Weights of a small GPT-style language model, trained from scratch on English Wikipedia.
Size: 13 layers, width 320, 4 heads of 64.
MLP neurons of a small language model. Each row is named by its layer, matrix (up: input weights) and neuron, and shows model dimensions 112-207. Each number is 128 + 32 x the weight over its row's rms, rounded and kept within 0 to 255.
After each neuron's rows, "fires after" lists the tokens most often just before its 100 highest values on Wikipedia text that the model never trained on.

L10.up912 [143  97 138 164  90 139 156 111 101  96 109 137  79  72 141 137 115 105 158  58  87 111 146 119 120 174 125 181  99 102 178 101 164 164 135 177 143 118 162 211 103  65  87  88  77 147 106 176  90 181 139 195 144 159 150  66 130 160  59 148  66 104 130 137 144 124 100 117 168 199 174 130 139 167 142  99 108 131 155  98 137  71 172  69 131 107 129 148 157 130 127  80 117  93 189 126]
fires after: " ", ",", "-", " ("

L10.up546 [100 161 129 170 172 114 119 140 141 134  54  65 121  82 125 161 147 185  93 158 168 100 170 122 132  83 161 129 128 119 189 101 104 106 108 143 141  97 149 121 113  94 102 145 119 153 160  80 110 106  87 112 150 148  80 119 107 155 128 111 134  81 138 147  95 127 161 106 185 114 137 169 115 117 160 153 100 131 131 149 128 161 145 206 165 102  85 136 150 124 121 106 155 163 161 184]
fires after: " ", "–"

L5.up130 [100 150 125 133 175 205 134 156 186 157  98 124 101  94 126 172  80 127 164 101  75  79 163 126 110 134  37 127 107 125 108 174 101 139 167 168 163 120  95  63 144 131  98 108  87  89  97 154 122 163 161  54 129 164 121 121 136 145 109 124  95  92 176 141 169 103  93  99 135 138 104 110 101 148 125 123 131 121 112 203 107  65 142 118  51 169 103  69 218 140 188  45 152 134  88 118]
fires after: "1", " M", "3", "2", "se", " W"

L5.up858 [ 53 144 115  75 118 147 152 135  76 113  86 145 113 132 169 166 114 146 146 128 101  81 129  90 143 108 162 130  92  93 104 125 122 160 129 153 156 142 177 128  70  90 151 109 110 145 137 194  82 161  84  55 181  54 169 102 110 139 111  83 118 122 156 174 138  85 182 153 114 135 167 128 138 126 142 118 125 161 135 205 118 122 132 126  91 121 138 107 119 186 161 120  83 152  79 123]
fires after: ",", "."

L5.up70 [170 108 141 128  93 164 104 111 138 172 136 118 144 129  86 100 102 102 177  64   7 140 140 100 181 125 166 135 104 117  53 158  80  65  61 149  93 177 103 142  99 105 131 129 148 141 147 167 151 113 179  81 123  92 159 143 166 113 103 133 107 136 129 126 144 134  84 146 154 113 103 148 148 168  96 112 124 175 131 125 137 177 144 115 110 190 114 174 130 148 151 101 105 128 142 142]
fires after: ".", ",", "\n", " States"

L5.up334 [151  74 107 110 107 107 129  91 119 142 112 127 108  98 132 132  89 141 182 110 120 173 144 104 159 126 151 170 125  44 155 152  77 184 113 141 161 132 172 154 120 110 145 122 187 118  97 133  85 168  76 106 100  29 140  73 175 130  85 135 113  96 147 120 143 130 145 140 135  51 136 174 116  97 136 156 131 126 173 108  65 193 109 147 128 163 126  70  92 188 154 124 141  98 123 160]
fires after: ",", " (", " was"

L8.up366 [105 186 159 100  77 132 155 155 164 138 131 157 120 112 144 103 119 104 104 124 119 119 132 112  84  96 187 164 102 142 171 176  97  83 175  91 149 160 167 159  98  87  58 119 147 119 128  93 139 123 113 135 167 108  84  93 117  94  76 113 178 109 155 114  59 167  84 122 105 154  91 137 147 143 108 102 110 169 102  98 145 111 120 158 153 166 140 158  93 136 171  71 133 100 154 110]
fires after: " ", " –", "–", ":"

L5.up1165 [ 89 158 139 138 198 167 130 122 129  79 203 151 143 144 115 200 139 129 100 142 121  96 121 128  98 202 113 160 131 170 122  93 139 133 144 119 167 156 229 123 119 163 107 128  68 159 107 113 110  86 117 143 184 169  91 111 102 104 106  97 128  72 111 116  77 100  92 218 143  86 169 145 152 126 136 188 119 144 152 146 103 135 132  96  87 133 114 113 102 132 103 126 106 134  76 110]
fires after: " in", " ", " on"

L5.up434 [109 189 125 124 122 153 102  97 153 130 101 127 144 167 102 141 106 147  72 155 160 121  20  48  77  84 122 164 146 160 159 135 120 120 147 124 117  94 139 185 157 170 164 151 102 119 120 170 136 146 131 187 106  87 169 100 123  79 104 183 122 136 109 151  95 150 135 112 169  53 106  91 182 159  62 142  85  58 108 161 122 178 138  85 122 143 142 191  99 145 101 155 176 136 148  95]
fires after: " the", " York", " New", "f", " The"

L7.up911 [135 145 118 122 189 158 143 140 106 136 153  74 126 136  46 139  78  83 123 177 140 147  44 140 116 113 140 144  50 168 114 124  95 161 104 104 139 100  79 175 113 158 202  69 124 131 124 142 170  91  89  74 131 139 138 150 115  89 104 146 132  97 159 115 124 119  64 139  80  96 169 154 167 160 173 115  81 115  96 118 145 114 107 158  77 105 120 160 114 116 101 157 112 105  88 114]
fires after: " |", " ", "0", ";"

L2.up570 [ 88 169 120 135 164 163 153 114 117 160  95 164 106 111 110 181 158 166 107 141 178 101 166  95 160 157  73 158 148 134 100 188  77 182 191 127 168 123 113 155  57 100 146  64  71 157 172 112 101  94 207 134 159 129  94 172 119 119 150 178 154  90  69 143 121 126 151 122 138  93 142 113 106 157 107 149 162 119 127 132 130 114 102 176  99 179 169 161 111 175 147 164 152 198 148 181]
fires after: ".\n\n", "\n\n", ").\n\n", " |\n\n", ")\n\n"

L7.up338 [118 142 164  93 153  76 136 108 105 145 121 165 127 127 143 203 155 130 141 146 193 141 154 117 105 125 155 116 133 166 139 131 122 183 166 131  97  98 132 141 111  82 106 102  96 145 111 166 104 125 106 125 168 202 151 179 151 148 121 107 151  94 109 138 100 192 105 131 147  97 177 189 139  76 155 146 103 149 113 140 100 120 148  92 101  95  88  97 159 123  64 148 116  98  86 113]
fires after: " ", " ("

L9.up1205 [136 166 113 104 131 161 120 153 173  99 135 122 229  80  99 111 154 119 124  83 116  97 146 149  73 248 112 177 171 150 162 153 147  93 123 118 160 155 153 127 134 116 170 170 147 129 116 151 127  98 149  79 147 167 106 113 175 160 176  71  47 108  96 134  91 115  84  71 164 123 138  79 114 107 152 179 119 123 100 146 141 148 164 164 117 135 108 152 146 176 126 140 156 118 135 110]
fires after: " ", " $", " £", "2", " more"

L5.up443 [218  92 104 127 163 151 139 135 130  99 172 131  52  82 149 134 147  47 126 151 192 134 123  81 102  85 146 145  55 137 110 124 168 124 145  97 150 149 149  76 113 184 144  91 111 156 108 141 107  90  83 116 139 116 105 136 142  88 115 138 105 113  89 134 117  95 119 131  97  87 142 176 114 119 132  93 117  90 157 140 149 101 122 117  89 112 105 170  67  93 145 131 169  84 121 130]
fires after: " ", " can", " to", " only", " from"

L5.up612 [118 132 139 116  95 157  81  84 106 130 112 173 138 181 202 103 131 110  85 142 111 132 144  84  56 136 153 148 180  78 113 117 155 119 104 105 160 103  75 157 171 135  78  87 116  96 124 171 118 108 195 119 149 111 131 114 123 174 116 144 189 169 115 100 159 121  83 109 201  67 123 138  99  32 150 124 129 153 179  88 135  95 150 186 166 129 154 141 134  94 159 166 138 134 185 164]
fires after: " a", " ISBN", " A", " the"

L5.up693 [155 139 121 129 205 108 149  80  98 140  27 158 154 100 135 106 143 129 133 164  78 122 154 166 125 147 130 180 110 125 112 161  98  97 145  94 163  81 118  56 132 130 170 156 143  70 133 117 126 158  89  75 125 171 178  96 127 139 100 120  91 107 213 173 141 131  84 161 152 134 107 141  91 136 106  92 150 132 116 178 116  81  84 183 133 141  88 113 110 146 151  95 125 191 132 106]
fires after: "1", "2", " T", "0", " H"

L8.up375 [146 223 119 180 197 133 101 132 155 135 128 125  64 129 131 188  95  87 135 135 159 132  43 138 109 123 117 149 148 151 130 168  98 146 131 123 127 131  75  93 104  90 110 102  86 121 151 119 134 132 141 154 114 158 133 142 146 115 129 136 104  92 164  86 176 204 128 121 133 133 119 134 145 100 111 126 132 156 110 138  91 136 114 123 105 145 137 109 125 148 129 128 161 154 114 117]
fires after: "\n\n", ".\n\n", " (", "==\n", " \"", " www"

L9.up310 [ 96 164 124 107  75 129 156  99  54  87 142 111 106 166  58 131  99 137 130 146  98 114 113 111 112 121 161 107 103 196 126 102 102 100 152 159  90 113 204 169 118 112 206  65 119 132 141 132 123 145 151 159 159  82 103  64  90 134 108 142 135 104 133 178 140 127  91 141 145  91 174 127 168 122 145 145 158 131 110  95 165  85 177 157 165 117 120 152 188 186 131 173 145 131  80  89]
fires after: " ", "-", " (", " |"

L5.up41 [140 169  86 151 144 167 135 143 147 136 112 154  85  42 111 111 162 113  97 158 100 116 141 104 162  94 170 161 154 124 153 113 123  79 141 126 170 145 115 133  77 148 144  77 137 133  97 126 139  94 152  74  79 116 113 150 152 112  98 138 181 160 134 139 127 125 109 132  94 134 153 207 113 133 162 140 159 144 170 164 149 139 102 208  95  99  95 118  97  96 139 179 140 147 156 169]
fires after: " "

L10.up130 [216 193 117 145 182 128 145 137 163 113  81 140 162  43 100 143 117 152 100  93 130  85 121 117  98  78 154 120 111 172 145 138 118 144 183  86 130 167 191  82 150 130 171  90 152  80 193 152 144 127  90  94 106 160 156  95 163 137  58 124 176  62  70 115 111 113 169  93 149  69 130 121  61 117 107 115 164 151 150 143 148 119 121 171 102 153 166  97 142 152 154 128 102 205 181 147]
fires after: " ", " (", "–"

L10.up1113 [170 108 143 161 144 126 100 101 164  82 140  88 133  98 117  80 155 138 171 106  39 133 107  65 101 202 107 197 144 158 154 120 114 116  68 168 160 108 105 165  89 114 117 109 113 148 163 129 133 103  61 172 113 157 133 169 149 133  91 171  93 177 161 141 110 111 123 113 116 152 110  86 122 137 172  87  80 145 153 148 108 161 215 122 123 128  86 121 146 119 110 186 140 106 143  69]
fires after: ".", " ", " $"

L7.up155 [211 189 173 133  82 177 114  93 140 100 112 125 169 135 114 165 130 133 145 135 126 130 121 167  97  91 122 127 145 126 107 123 114 143  69  64 161  73  94 142 137 149 167  75 155  98 114 166  65 113  95 155  42 131  68 124 163 161  96 151 145 137 137  77  98 179  94 186 122 134 160 153 145 108 106 161  63 177 116 138 132  97 114  81 130 172 117 123  95  90 109 179 190 174 122 114]
fires after: " |", "1", "0"

L2.up719 [ 90 154 142  86 104 117 101 100 147 125 128 171 171 105 171 186 177 130 142 140 125  87 136 138 165 178 157 137 108 145 124 106  71 155 176 133 136 147  55 104 159 139 134  89 140 146  96 126  66  50 175  69 106  95 183 114 116 132 161 116 232 112  99 142  83 135 164  90 117 157  88 118 219 180 152 114 143 106 134  89 158  90 149 154  86 183 183 115 117 103 105 162 153  94 125 124]
fires after: " the", " each", " B"

L5.up1160 [103 149 153 149  80 100 107  81  89 125 109 148 111 121 104 194 115 105 110 149 164  75 148 142  56 144  96 136  88 147 132  90 135  99 154 109  76 176 176  81 138 117 145 100 145  85  93  85  95 100 116 127 127 118  96 144  90 149 119 153 130 138 168 156 137 167 174 127 188 134 151 194 193  97 120 161  92 141 186 170 157  69 114 125 124  90 113  76 157 146  67 133 130 140 115 143]
fires after: " ", " (", " a"

L9.up120 [ 89 114 137 156 201 140 139 137 172  85 132  80 128 110 146 121  61 118  99 124 113 178 112 124 174 192 129  81 141 118 196  92 158  76 140 127 148 169 167 130 128  98 132 120 114 131 138 112  61 153 176 165 132  90 100 106  92  95 116 127 160 104  88 143 109 164 139 135 134 119 140 133 148 167  74 122 100 160 179 115 178  83 102 112 117  25 164 147 151  90 178 126 168 114 173 163]
fires after: " ", ",", " F", " (", "us"

L2.up585 [106 127 149 115 125 164  84  82  88 128 130  80 115 130 166 161 116 138 131  87 113 115 150 123 138 120 168 112 108  95 122 150  95  77 132  88 151 121  83 149 193  90 121 132  68 187 113 115 157 135 169  76 136  91 173 115  93 146 127  59 170 118 120 105 143  88 202 161 131 151 121 149 109 165 118 118 113 178 143 115 122 110 136 116 117 103 149  92 152 142 133 139  68 116 114  81]
fires after: ","

L2.up177 [122 112 164 169 148  80  70 133 126 124  82 159 142 122 113 109 174 109 120 144 118 142  81 108 129  98  88 176 106 140 109 135 105 118 121 130 150 107 128 141 125 150 137 117 129 125  76 164  77 115  97  75 143 107 131  83  90  93 130 141 132 149  61 140 136 148 155 158 175 156 129 134 186 183 102  75 116  63 155 119 155 128 166 174 115 177  99 148 123 118 122 139 146  78 133 141]
fires after: " the", " The", "The", " |"

L5.up90 [ 88 146  86 111 141 167 112 159 179 121 156 117 143 160 172 133 172 110 105  76 110 126 162 115  96 138 204 149  76 120 136 166 156 162  97 191 114  93 153 141 156 137 125 140 130  61 137 107 107 116 148  89 177 121 161  84 125 118 109  99 142 137 197 170 106 110 181 242 166  91 160 115  85 125 180 153  96 165 168  71  90 115  65  98 139 135 106  96 165 164 128 149 151 134 101  83]
fires after: " in", " In", " to", " August", " May"

L8.up888 [137 130 158 118  97 152 148  76 155  69 140 115 128 136 110 114  74 195 147 114  95 140  66 131 116 145 142 157 154 121  70 143 182 154  81 154 132 107 127 135 120 157 168 108 127 117 139 135 118 137  81 161  71 176 174 113 123  84 126 118 106 131 140 115 124 152 131  78 147 127 138 131 192 162 166  69 128 150 113 140 103 150 133 128 197 204  94 133 152  38 108 139 198 147 109 123]
fires after: " |", " ", "1", "0"

L10.up729 [146 155 178 129 135 156 174  59 132 100 123  86 132  70 105 156 106 121 117  83  70 133 144  86 125 107 137 133 146 140 107 148 103 127 109 113  74  72 149  73 125 188 104 113 168 121 166 149  95 182  76 128 152 107 127  86  74 126  94 128 145 143 124  98 133 134 158  83 162 112 122 139 191 148 121 120 115  83 136 174 155  75 151 129 227 114 114  71 124 140 108 166  67 123 110  83]
fires after: " ", " Mc", ")", " (", " ab"

L9.up302 [186 127 134 135 121  97  81 140 100 114 149 156  93  79 155 140  70  89 131  96  32 164 135 151 166 176 102 114  89  47 114 182  77 140  94 143 111 140 142 138  49 135 119 118  88 159 146 126 105 141 106 111 114 180 136 116 148 128 102  98 149 128 127 126 184 137  91 152  75 103 134 123 148 130 173  98 127 155  95 109 133 124  96 140 151 183 126 108 103 120  93  69 104 141  77 165]
fires after: ".", " ", " (", "\n", "–", "-"

L2.up1058 [142 113 110 138 143 127 111  95 112 122  60 111 158 110 100 155 153  97 112  89 130 187 123 168 126 106 139  66 155 122 106 135 146 175 145  90  33 102 175 125  92 110  53 149 124  99 170 136 146 126 104  96 137 150 170 126 168 154 152  80 140 118 103 129 160 166 134 130 129  78 128 116 120 127 161 129  94  94 111  83  78  79 119  45 147 126 101 172 108 172 106 117 159 125 186 169]
fires after: " was", "==", " Early", "B", " a", "Early"

L9.up116 [142 145 130 172 130 119 154 133 123  65 117 155 147  84  99  89 172 205 119 154 134 171 153 150  71 191 136 163  81 116 172 171  68 111  40 116 102 140 176  75 114 105 132 152 112  86 130 167 152 149 109 167 199 150  93 153 133 133 139 181 103  99 144  93 120  68  94 157  88 129 185  75 102  83 134 203 136 143 108 123  87 149 127  99 135 164 136 184 191 132 142 114 120 104 122  75]
fires after: " ", " $", " |"

L5.up702 [ 50 140 154 156 140 127 175 119 142 116 109 125 137 157 114 147 127  75  72 153 119 135 147 161 149 137 146 142 121 128 114 148 147 114 122 144 160  99 178 154  85 159 101 133 166 100  54 147  90 125  88 156 185  94 134 115 137 176 115 126 183  71 129 140  81 115 158 120 144 113 167 175 115  81 124 163 144 125 100 117  74  80  78  94 126  80 151 121 125 177 126  80 144 145 141  76]
fires after: " in", " "

L5.up983 [ 63 161 127 154  79 157 122 140 104 165 127  93 137 142 133 154 112 126  86 163  95  35 154 133 129 146 109  79 106 131 161 175 138 124 140 135 127 134 181 119 126  69  81 152 153 126 171 106 126 134 186 105  95 122  94 112 149 210  91 109 109 118 161 197 141 118 154 119 160 172 132 185  73 124 166 158 131 134 199 162 121 147 116 119 163 139  82  59 153 167 138 163 176 138 119 146]
fires after: " ", "In", ",", " May", " August", " March"

L7.up900 [142 180 118 144  76 134 170 135 210 139 149 157 101 142 129 167 113  90 118 144 130  97 136 112 109 107 134 150  44 142 169 169 130  96 143  42 100 159 194  95  85 121 149 113 147 104 133 133 161  80  75 165 130 132 125  81 127 128 141 122 127  44 130 141 141 162 121 112 133 168 143  80 160 100  71 116 158 195 170 116  90 146 170 136 152  92 129 118 141 163 134 155 173 169 170 120]
fires after: " ", "–", " ("

L7.up937 [165 122 106 110 170 160 134 162 155 144 158 107 108 127  64  79 105  96 149 139 115  80 118 136  88 121 121 111  88 145 167 140 160  99 152  83 128 142 100 198 120 120  89 129 131 132 100 107 165  87 191 107 108 139 131  44 170  96 150  49  87 131 135 141 104 127  69 122  92 167 116  64 204 186 145 101 131 126  84  71 101 175 192 186 173 144  76  89 115 152 105 109 136 144 124 148]
fires after: " ", " |", " of", ":", "4"

L2.up628 [123 107 184 105 157 194 125 137 117 147 101 125 108 113 141 191  99 131 140 144 160 180 130 123  74 140 165 121 123 115 107 101 132 139 120 111 136  65 201  88  98 126 119 116 133 175 188 157 117 179 112 124  92 129 166 117 170 110 125  91 147  50 149 183 143 179 155 145 152  97 142 150 128 180 113 158 123 158 145 130 106 154 122 103 136 106 102 134 120  91 154 107 106 126 192 100]
fires after: "==", " Early", "Early", " and", "Personal"

L5.up23 [ 82 185 140  87 110 145 102  87 158 133 118 178 132  68  63 160 147  84 162 135 167  42 146 117 150  82  82 116  85 150 151 102  91 138 144 186 148  66 103 210 156 141 128 129 185 134 157 131 101  59 163 109 127 172 196  88 119 109 121 119 166 144 116 121 134  88  75  88 126  99 177  98 175 159 147  46 137  98  94  94 101 152 123 137 130  83 144 166 124 167 102  99 143 108  53  91]
fires after: " ", "|", " |", " the"

L5.up499 [105 116 117 139 160 135 177  79 111 150 104 101 162 124  84  98 103 117 142 128 133 127  70 124 149 151 122 129 195 112 141 127 134 150 124 108 145 133  77 101 103 146 156 173 133 147 148 155 140 136  85 125 147 120 141  73 110  67 107 115 163  59 111 153  77 172 109 135 108  77 151 116 148 199  70 114 122 139  99 132 139 139 181 125 102 190 129 141 157  84  79 192 128  99 129 134]
fires after: " ", "1", "2"

L7.up543 [ 99 107 159 109 133 152 161  76 117 100  91 117 118  74  62 116 122 124 124 108 124 139  87 145 124 145 134 171 136 211 159  92 121 130 119  88 136 132 159 142 152 145  86  90 109 108 156 144 124 146 142 131 105 140 107  60 160  63  98 134 117  97 120 150 139 126 111  80  92 110 114 157 151  68 144 123 109 101  90 166 133  64 146 139 172 160 161 147 161 139 171 104 141 114 153 130]
fires after: " ", " |", " the", ";"

L10.up972 [146 135 166  73 136 100 144 130  95  92 140  79  95  94 136 133 167 158 137 137 141 195  95 134  55 174 165 122 137 208  97  92 109  99 106  93 116 140 164 166 137 102  83 106 126 134 166 106  65 130 114  97 151 129 171 131 118 181 128 131 100  98 109 110 118 131  95 108 149 130 114  92 170 124 123 195 100  67 114 130 140 138 183 131 113 168 144 175 174  64  83 179 128 131 116 103]
fires after: " ", ",", "-"

L10.up882 [131 156 109 185 128 195 141  90  49 104 101 121 116  99  87 127 140 104 117 166 108 135  82  54 109 145 145 145 137 126 184 155  98 178  91 166 122 154 216 120 158  38 122 111 117 131  96 150 173 132 162 130 146 145 132 101 137 164 113 123  84  79 147 126 101 169 162  48  80 163 124 164  78 118 106 138  90 211 123  85 114  55 197 110 122 141 114 132 140  66 106  77 129  75 171 170]
fires after: " ", ",", " ("

L7.up632 [ 96 166 127 122 128 117 141 195 156 141 129 192  81 144 157 160  70 113 139 140 138 150 146 120 158 139  86 198 140 120 123 121  25 169 101 142 139 153 151 122 140  95 104 145  85 128 168 138 121  82 137 134 146 113 149  98 154 156  98 133 154 133 118 122 147  97 169 129 117 140  75 134 128  69 178 142 153 141 152 110 118 104  80  97 118 154 138 120 147 147 148 109 118 151  65 118]
fires after: " |", "\";", "|", " -", ",", " /"

L7.up247 [132 149  96 131  95 165 147 116 130 125 111 155 197  82 152 124  95  94  96 139  92 103 154 134  89 111 143 186 135 140  44 122 134 168 126 126 143 170 189 141 149 165  51 137 124 137 101 157 114  99 121 122 151  81 178  95 151 129 103  97 129 101 160 120 100  89 115  71 188  73 207 176  56 128 126 134 152  89 106 131 141 134  84 127  92 115  99 126 121  92 139 140 152 129  89 128]
fires after: " ", " in", ",", "born"

L7.up1261 [100 148 101 106 109  90 100 122 142  52 133 136  99 105  77 137 148 120 121 186  94 103 124  40 112  95 113 151 166 140 151 163 164 138 101 159  58  85 129 147 133 138 139  87 114 136 138 165  96 154 155  67 122 180 149 136 117 149 125 109 117 107  82 169 124 164 184 104 101 152 125 114 127 120 138 127 142 143  78 145 112  67 177 109 143 113 118 124 154 135  87 146 165 140 183 120]
fires after: " ", "202", " non", " (", ",", " ob"

L7.up1009 [147 157 144 123 134  97  91 165  88 126 104 116  82 135 130 135 164 121 101 128 109  74 142 101 138 135 167 182 139 132 116 131 116 113 189  96 129 133  75 118  85 120  56 108 118 118 130  91  97  78 143 101 145 170 123 109 141 138 119 147 180 162 128 141 170 129 119 176 102 172 153  92 130 129 168 152 149  97 119 138 157 136 143 104 116  80 117 145  90 104 142 142 130  65  79 107]
fires after: " ", " (", "|"

L5.up767 [146 109  80  63 142  84 162 159 197 135 117 163 154 121  81 141 173  61  71 103 120 155 191 105 158 128  87 123  95 120 125 199 166 125 102 136  91 205  94 162 129 117 123  50 115 111 120 107 110 109 176 156  92 125 116 136 114 162 162 131 109 108 135 112  97 120 142 111 150  66 144 112 113  51 133  46 135 111 122 129 136 146 135 137 131 100 136 100 108 112 134  90 154 182 135 143]
fires after: ".", "1", " Mc", " F", " m"

L7.up750 [150  97 139 149  69  95 133 181  89 133 171 129 163 147 148 101 141 139  89  92  73 115 141  98 143 102  76 109 111 134 135 117 175  72 165 111 110 141 124 150 118 106  89 100 172 176 132 107 109  99 115 119 120 189 119 161 186 149 143 109  47 118 114 132  93 152 163 159 180  87 199  96  40 147 144  93  86  83 108 122 140 130 114  99 130 134 176 146 115 111 126 101 130 159 146 162]
fires after: " |", "1"

L5.up500 [ 47  89 153 148 106 143 114 115 158  68 174 132  71  94 124 143 113 115 136 110 170  60 150 138 165 151 151 137  86 182 139 117 113 160 155 119 197 148 136 146 116 128  70  77 129 124 113 134 100 138  90 110 162 151  78  94 171 190 178 162 163  98 159 171 123 120 160  86 129 116  90 106  97 140 148 174 100 168 150 134 132 129 100 131 145  34 101  65 156 106  85  91 137 131 154 113]
fires after: " ", " of", " (", " in", " and", " to"

L9.up1266 [142 143  81 166  77  89  93 130 119 158  96 165  57 157 174 199 128 113 131 141 117  57 177 128 125  90 153 188 115 163 145 112 177 148  76 103  94 182  82  41  95  67  89 119 161 123 120 154 112 199  54 165  71 148  92 111 126 155 115 116 183 116 160 157 166 129 139 145 188 123  91 123 108 107 153 131  76 195 108 150 169 145 142 162 108 146 151 149  79 116 185 116 103 136 126 126]
fires after: " |", " won", "3", "6", "1"

L8.up586 [ 91 126 139  87 173 138  95 131 167 108 141 170  95 124 126  81 111 126 125 169 149 128 177 110  78 111 135 168 115 137 129 119 111  81 136 174  99 113 132 133 127 185 126  90  62 111  86  71 112 143 129 147 106 115  95 109 171 148 165 162 129 122 163  68  88 155 108  42 157 192 157 172 115 103 127 163  89 116 115 117 141 140  87 210 141 109 135 151 101 130 128 161  94 105 148 105]
fires after: " |", " ", "0", ";"

L9.up1237 [144 126 125  82  87 156 114 150 139  97 162 144 164 153 147 158 117  42 123 124 152  59 137 121  69 152 136 110 117 166 131 112 111 119 164  99 118 151 142 123 119 104  77 102 149 170 101 143 117 104 133 102 163 145 176 114 117  95 124  94  98 137 100  27 121  92  91 164 135 160 133 130  79 105 140  94 101 124 125 145 124  94 163 159 137 155 102 177  74 111 143 133 110 118 119 120]
fires after: " ", ".", ",", " ("

L10.up336 [102 107 122 121 154 148 204 146 110  84  81 167 175 143 113 104 148 168 130 103 137 105 110 164 109  94 201 200 177 120 128 117 123 155 140  99  79 142 108 106 132 104 159  31 138  70  93 157 100 189  84 122 170 121 116 128 126 196 123 114 124 124 167 143 117 101 121  81 111 115 116  89 123  91  97  64 136 137  89 173 180 196 187 168  88 124 172 161 172 165 156 141 123 140 135 177]
fires after: " ", ".", " it", ","

L5.up583 [144 148 140  65 125 129 161 121 160 180  66 121 102  71 130 148 109 161 188 129 152 147 111  99 129  68 105 149 128 121 174  75 121 125 165 191 168  98 155 130  72 186 143  88 158 112 107 144 115 146 112  68 178 154 109 153 127 111 101 135 102 124 105 133  99 109 152 187  96 138 118 139  87  87  25 169 111 111 186 127 107 123 167 109 147 116 145 137  73 146 181 162  75 133  69 134]
fires after: ",", ".", " and", " is", " was"

L5.up651 [ 83 132 109 146 123  75 135 146 139 209  80 136 157 118 128 117  91  75  68  84 145  82 138  89 117 109 116 182 125 138 104 118 106 103 116 149 210 131  64 103 132  74 142 105 176 135 149 157  94 102 190  78 100 104 100 132 153  70 131 226 159 120 112 121 101 145 158 147 166 134 130 154 133  75 200 139 124  84 102 148 140 132 124 181 159 123 144 128 148 137 109 104 160 168 131 177]
fires after: " the", " The", " a", " b", " s"

L5.up379 [128 162 162  86 172  91 106 153 128 119 115 116  87 119  91  93 178 188 125 113 121 138 102 131  36 154 107 185 150 111 218  97 160  85 152 186 103  80  89 132 119 137 127 140 117 178 103 140  60 142 133 117  87  93 102  99 124  97  84 170 150 118  81 123 149 108 142 121 156 125 128 159  99 172 138  56 109 135 112  60 162  88 127 114 114  91 140 124  98 123 158  75 131 121 137 130]
fires after: " ", ",", "201", "."

L5.up250 [163 160 161 119 152  93 114 194 141 142 124 148 174 100 106 159 202 158 177 167 112 141 103 142 159 160 107 128 153 110 115 132 107 120 168 141  85  77 129 135 185  52 113 102  45 139 210 142 112  87 185  33 116 127 113  98 140 177 108 163 183 149 205 164 137 159 140 125  76 152 145 142 193 125  97 122 135 129 146  56 133 123 164 164  83 178 106 135 116 112 111 195 131 125 126 159]
fires after: " the", "5", " The", ",", "7"

L10.up162 [183 116 186 152 121 158  68 134 114 150 141 168 108 157 120 127 120 104 105 149 117 103 190 141 158  63 108 138 161 144 159 148  40 123 170  79  77 125 143 120 127 136  62 118 135 163 128  89 123 155  82  87  87 113 143 112 188 183 113 153 109  99 174 147 134 149 110 153 204  76 143  75  94 138  88 154 116 158 150 142 144 161 121 154 198 153 102 145 116 133 126 138 157 144 155 150]
fires after: "201", "202", "8", "1", "6", "200"